config = dict(
    n_layer=12,
    d_model=384,
    n_head=3,
    n_kv_head=3,
    head_dim=128,
    d_mlp=1536,
    vocab_size=8192,
    activation='tanh_gelu',
    norm='layernorm',
    norm_place='pre',
    norm_eps=1e-05,
    positions='learned',
    qk_norm=False,
    attn_scale=0.0884,
    bias='all',
    tie_embeddings=True,
    parallel_block=False,
    extras=['capped logits'],
    init='normal',
    init_std_qkv=0.0345,
    init_std_o=0.0,
    init_std_up=0.0345,
    init_std_down=0.0,
    optimizer='adamw',
    lr=0.00107,
    beta1=0.9,
    beta2=0.95,
    weight_decay=0.26,
    lr_head=0.00649,
    grad_clip=2.0,
    warmup_steps=483,
    schedule='wsd',
    decay_fraction=1.0,
    decay_shape='linear',
    final_lr_fraction=0.0,
    batch_tokens=65536,
    seq_len=2048,
    doc_mask=True,
    train_tokens=535100000,
    steps=8165,
    dataset='wikipedia_en',
)
MLP neurons of a small language model. Each row is named by its layer, matrix (up: input weights) and neuron, and shows model dimensions 48-143. Each number is 128 + 32 x the weight over its row's rms, rounded and kept within 0 to 255. Numbers have three digits each.
After each neuron's rows, "fires after" lists the tokens most often just before its 100 highest values on Wikipedia text that the model never trained on; "fires on" lists the tokens most often at its 100 highest values on Wikipedia text that the model never trained on.

L8.up202:165160125136203092151211167102098120182092131155109103188130123111130088183099093057118188097102043154075107150082125093098091147096096150186176165116133178097130171147066136119115095114132175103090127192080099176165192111145140092105128103121133115180158102103144140143114131131163079101
fires after: "0", " D", "2"
fires on: "0", "1", "2"

L8.up877:135132072155140146154127090099120151109123142095143125064076203124119155107155057125192170127105121117098103174155081118119105132122120164159166147126078145112155111070105095105112163135145105147116096096092125106171117122185138114156112120096145097132095134151125127171128117047050050138
fires after: ".", " there", " There", "2", " ±%"
fires on: "%", "4", " are", "5", " were", "3"

L9.up649:105128118156162154137179112151158165138096225154154141136144143162136122139168176118150117113082171118100139129171098146170118129094132131118178094104110085087108096097127122113152145133183132190126115242044159123124156090127121098071128137161196175104111078119074105144127126041093096167
fires after: " ", "3", "2", "4", "7", "1"
fires on: "1", "2", "3", "8", "6"

L3.up1229:156135154123132158171192110160203120133122127127137137139081166152114164127115088087074116126075170105065129124147143130154119153067134151132153111086072120103133156132092104110099135113120177161207182127157134162104154119189135112080151164208125238070134072133139104143122086097130134168
fires after: " ", "1", " (", "2"
fires on: "1", "2", "3"

L9.up1239:118100153123136151180179203111072090076148078090113051076114142146105112103178082139086149121098139096150118144157117110147164154121151135109113077134084105106150093144151198098094135063109145178154135110129145129076162155172226134151135176120084141112104125160099129170092118089072138110
fires after: " (", " \"", ".", " to"
fires on: "N", " B", "b", "n", " n", "B"

L9.up375:100135125131145125163099180119101136151113197077168101135110155135178177103096183171086142147129153133126094162192102112111085153138172049141161044132095133103088090065153135131073128146140105101135115176116138143143170107134110094117173094134098183080136104179091099113095085096147143145
fires after: " ", ",", "4", "5", "3"
fires on: "1", "4", "8", "5", "6", "7"

L8.up251:082073174094155113145131137129134113068130167110145149161126116179163120133122105121096136127099140135031131184072145141039098201123122112155170105110103071101117202094130097132148205120160152144107170142155140129145079156171142159139104218091118175152125151130129162171120112182098181112
fires after: ":", "′", "°", "1", "3", "0"
fires on: "0", "4", "3", "1", "5"

L8.up47:117085142124141144113083111085129126151134105167083136118215096066157187113117077090089097113117132132183070134142152171157102163088120188141146139116126118057106160181198172138140138170149112099129127162104075149065135164128093084130130062121145111152107108176112096175113132112137090163
fires after: " |", "0", "1", "O", " High"
fires on: " ", ".", "ed", " .", "V"

L8.up1286:094178113161082121171197134235145148103119116132135080160192148132211144121089120141188132120115112158102084181103154103188152077064125156183138137114121118077070117072114123094140118189112160091172126160136163063129077064111148134130086096166192131159131146088088140124148119086120118103
fires after: "1", " All", " Ne"
fires on: "9", "v", "av", " V"

L8.up1:125129108131105150141192159105071139093140171128124104150146200111103161075105136151134147176131144136121134145138103117104158164086139117185130143112109046155136112132133126148096173148167201136155138162161151107126138080101091165132188090178183131133137152176153133102117142090087130124
fires after: "1", "2", "3", " a"
fires on: ",", ".", "0", " co", " to", " ab"

L9.up532:107094197126125124128073156187102157071125145098119055143166143121086136167152123126120126112101165061148132151171148109060120135082130125140096152101168125181174142156135141101145145108132181135145144179158147097102152062205190202154161136111185097144122170111132108089119201132122156135
fires after: " ", "–", " to"
fires on: "2", "m", " be", "w"

L9.up832:087148109129149187100178147140162151071070161139116065135146156097183043182160070123179098163091093081053095143123128174130061105116129128120144158089133159089180174139089118203087169116181167175118148134116109155149106049113131113103180162148099145151117077179126223121121126112141162118
fires after: ",", "2", "1", "7", "3", "9"
fires on: "7", "4", "0", "6", "8", "1"

L9.up1272:167099103111082159155166081110135100181099132090177100084135089186144138121141143203135069146111184145154170115124144156137151108032131133157119138111079056130104157148098189132105127098132240162110136237109084114196111116137174149171110134171134150118072174161106164140137120084103106145
fires after: "1", "2", "3", " I"
fires on: "1", "-", "b", "2"

L8.up627:083111131169141098137122138185134106113080106157151132184134162100125058185055104063059101134131134145112163137120101231135130141151080136173125131146103118109114094194105121106129125088159155149171174100181166106118201127122111156143126100101122110088113104103163177115108101085121135142
fires after: " ", " of", " at", " under", " as"
fires on: " |", " the", ":", " of", " such"

L9.up22:111158109107166222162099128156159042107090184125118080089128099107148138140106091196111071086103097139105086151181048125106132171157123170203094131165146066127175127059149133189175129112148126137103199128160136114171121115164080196148123118103110162045150106144087188096139135091091147177
fires after: ",", "."
fires on: " as", " |\n", " those", " These"

L9.up587:190136123151214199184142121109161138119149214181139145086102117120188096105118088113168159136145162125156110130081104159133124088115144103132155163088095045160122158096166183156144155161153081154131105099114179132124099143154151107165132141123072142114155149154150109092074072114127144178
fires after: " |\n", " (", "5"
fires on: "|", " |", "aged"

L9.up214:111139150094133160171177116132065099126099113146154023152163161059186108090102133102127172159180115127115128158045149126112093140121125161134157132101105099086046126213122120099036138082156102134140192123146113114102167125115112087097137159113117104093157181083150141142106141143136138112
fires after: "0", " U", "-", " city", " K"
fires on: "1", " H", " of", " |", "h", "0"

L9.up480:103077095175162154102172097091131156118059146122090123120110121140117125168166071177021136061106106083163151134093130128135053137101168144086159131132095110116096194161092140121151145144135148171105137150113094109199098104113079091085133111149161181118148098082163139134164109169152119182
fires after: "9", "1", "8", "6", "0", "2"
fires on: "2", "he"

L8.up830:084145143138122154116172161108111133112160141079146077134156212101137135105022103100156167114096117117102095139150098077135153140163079124111199150117083138123063109145115086113129153134149114116132141116197087094181111090141170106146086093081137172106144155109111142134119182138122164167
fires after: "|", " ", " |\n", " ===\n\n", " Rank"
fires on: " |", " Party", " ", " Rank", "R"

L8.up345:110147128135096164164146173155154144103137095138169117126109113151140127172140155145210134148113152102097077152112080131066129171118155114118155114116094087095099138095143137133120114130130100128103190139154167106113084112096137133113147150187140175083149131097164102087136129096063058105
fires after: "1"
fires on: "9", "8", "1", "2", "4", "0"

L8.up1422:125103138140184181104153139100125144189122175150150126119110155151124142101138070088109152118157197119128106149095101109162120123180091162103243175099171134100084147094090128125120109057088172119143113063089109088171104116142165099130114076097144135158093119048159103118102030081061122115
fires after: "0", " (", "5", "7", "4", "6"
fires on: "–", "born", " –", "),", ")", "-"

L8.up1414:099132101099074064167165117113142068118115124131159112150105119105140093144090134161184125141141075132131116173068139120160055105102124128044096176117097053116061114072096168137146195136147153180104135158141152111138120127116151125133111152097100157163105174154109121097093105162128103144
fires after: "1", "2"
fires on: "0", " |", "m", "7"

L8.up3:144146177183173131133067149197164177055119194107135141119115116136131210171129141079091148092115145038092125103140135170093146205143109144153144142133107140084096147156128070147130110163210180143126122144123119137116143075136130135115148138118185190159073116170140125087125093154100112139
fires after: " ", "–"
fires on: "2"

L8.up1069:128092164137124122107108129180101099064103178133160123101157219090150134152057090131145187111148166123196122162134108136144141091088167120037214181080116141058145123110080115146082187112135117149149113131072202111072159084136172162075121134137072177110164163101115120150106098113089142123
fires after: " N", " was", "N", " n", " is"
fires on: "as", " also", "or", "im", " not", "od"

L8.up1018:106142117153110124177133130160163166176187146115219126126108125122168159149111109120127124099110190105102114188157096101130135167097144133148159151116144077066178164136103144097126117108127191107143176150151143056122108170162127125130147164102187195115118162077141120167129033080049077152
fires after: " ", " (", " a", "'\n", " Silver", "\n"
fires on: "1", " B", " medal", "2", " Ed", " "

L9.up381:059153099192165143180160119089113140100123172172139110093132168154121116116118106147153071041134155082144125143090150150079123127170144087094156129076086114172120154096154076130087141088131158093131147086127078088143139077092085154173137117141180185118089123132109089129089035098116100151
fires after: "9", "7", "5", "3", "8", "4"
fires on: "0", "1", " well", "2", "4"

L8.up146:122179149147123125098151125119111131122097162112116107111153116156089168131137138121121151121107089161087059147113115148108112188116127177172127117120083124117128135156153046139144100147197137166180185139156192139153140092090175100146104148045143125071165119087105197137125141114163129131
fires after: "0", "1", "5", "7", "2", " "
fires on: " |", "0", ".", "5", "1"

L9.up1302:115057144128124126101106177194137087107079077132125095120172095155112188178090123108095108128122183095104085138141112116092155154123129118137103090155079161111105116096128088108102145116163178139124159174124118118090123099156139179106128135166127124066155117084149077117121195155140136115
fires after: " ", " in", " (", "[", " and", " to"
fires on: "2", " an", "n", " f"

L9.up122:132153136147092079144251133165114122110093145136176140183146107150161088126125155142124177076124085117126155157085136096133122161101112095090181093107053068101105162057136160161141136112145158154060123152109150102174176056099175185140098147115167187085115155168141138106128127134071165140
fires after: "1", "2"
fires on: "9", "0", "7"

L9.up1277:062084149056101139151121178172078126133129115122158090124157134121129169118132140176167182146140173110105112152103144118158122102122130156150094095051085085166110174105175189148142182101154187138150178200127112111121184127097168098175109151152090178098081138132144105089078160166127182100
fires after: "1", " in", " S", " w"
fires on: "9", " an", " l", "l", "d"

L8.up812:106066121122101102125172187126084088157103103048150140154178041088227169081110151141101121087153117080130107167171112135111154139081096143140059113138081091090133157148135139134152169094131153125140127149121166117112149127089146134072043079156175100213160156108117095218145156121153101082
fires after: "1"
fires on: "9", " May"

L3.up1122:115173097124120175114103106141105155133105139115108149089170164144094200075109166075202098125144139113098111141091099082136144113111079110090132131108109080152134152140095174103105102124147136122121121140127135156162120152146113127109132161140167177148112145108114122147078097102140158138
fires after: "\n", "-", " |\n", "|"
fires on: "-", "|", " Preceded", "\n\n"

L9.up391:110133169114110125152125108105116127141176140165129063158121223142130116119155065082125147118099194085176145060132122166122092138126105192097148068084089124154085122175146146104138125146133132137154133106138078127133208099198183156116133120114118111119131126100121171113052116123085146140
fires after: " (", " ", "\n", " |\n"
fires on: "1", "2", "N", "s", "n"

L8.up1143:154129138187194095127109141182152098083106159139154158079121155180102122134119098091074159142118126100130117104166169211071099177180120154147070138137124127188124142143070080151145162152142111148115159152136178101086130127195134132168177127176182198105142115127142128082143108128135080185
fires after: " "
fires on: "2", " |\n", " the"

L8.up687:076081094126113131125148146138130144107100172126188161060128140068147133121113052141200075091083107067115161150171151109180152084170080113157134120154095079115126088106210119119149170108146154134154196142173110121128100144086177136137127174145137137091107051115094074126120136138173098083
fires after: "–", " Score"
fires on: "2", "1", "0", "4", "7", " |"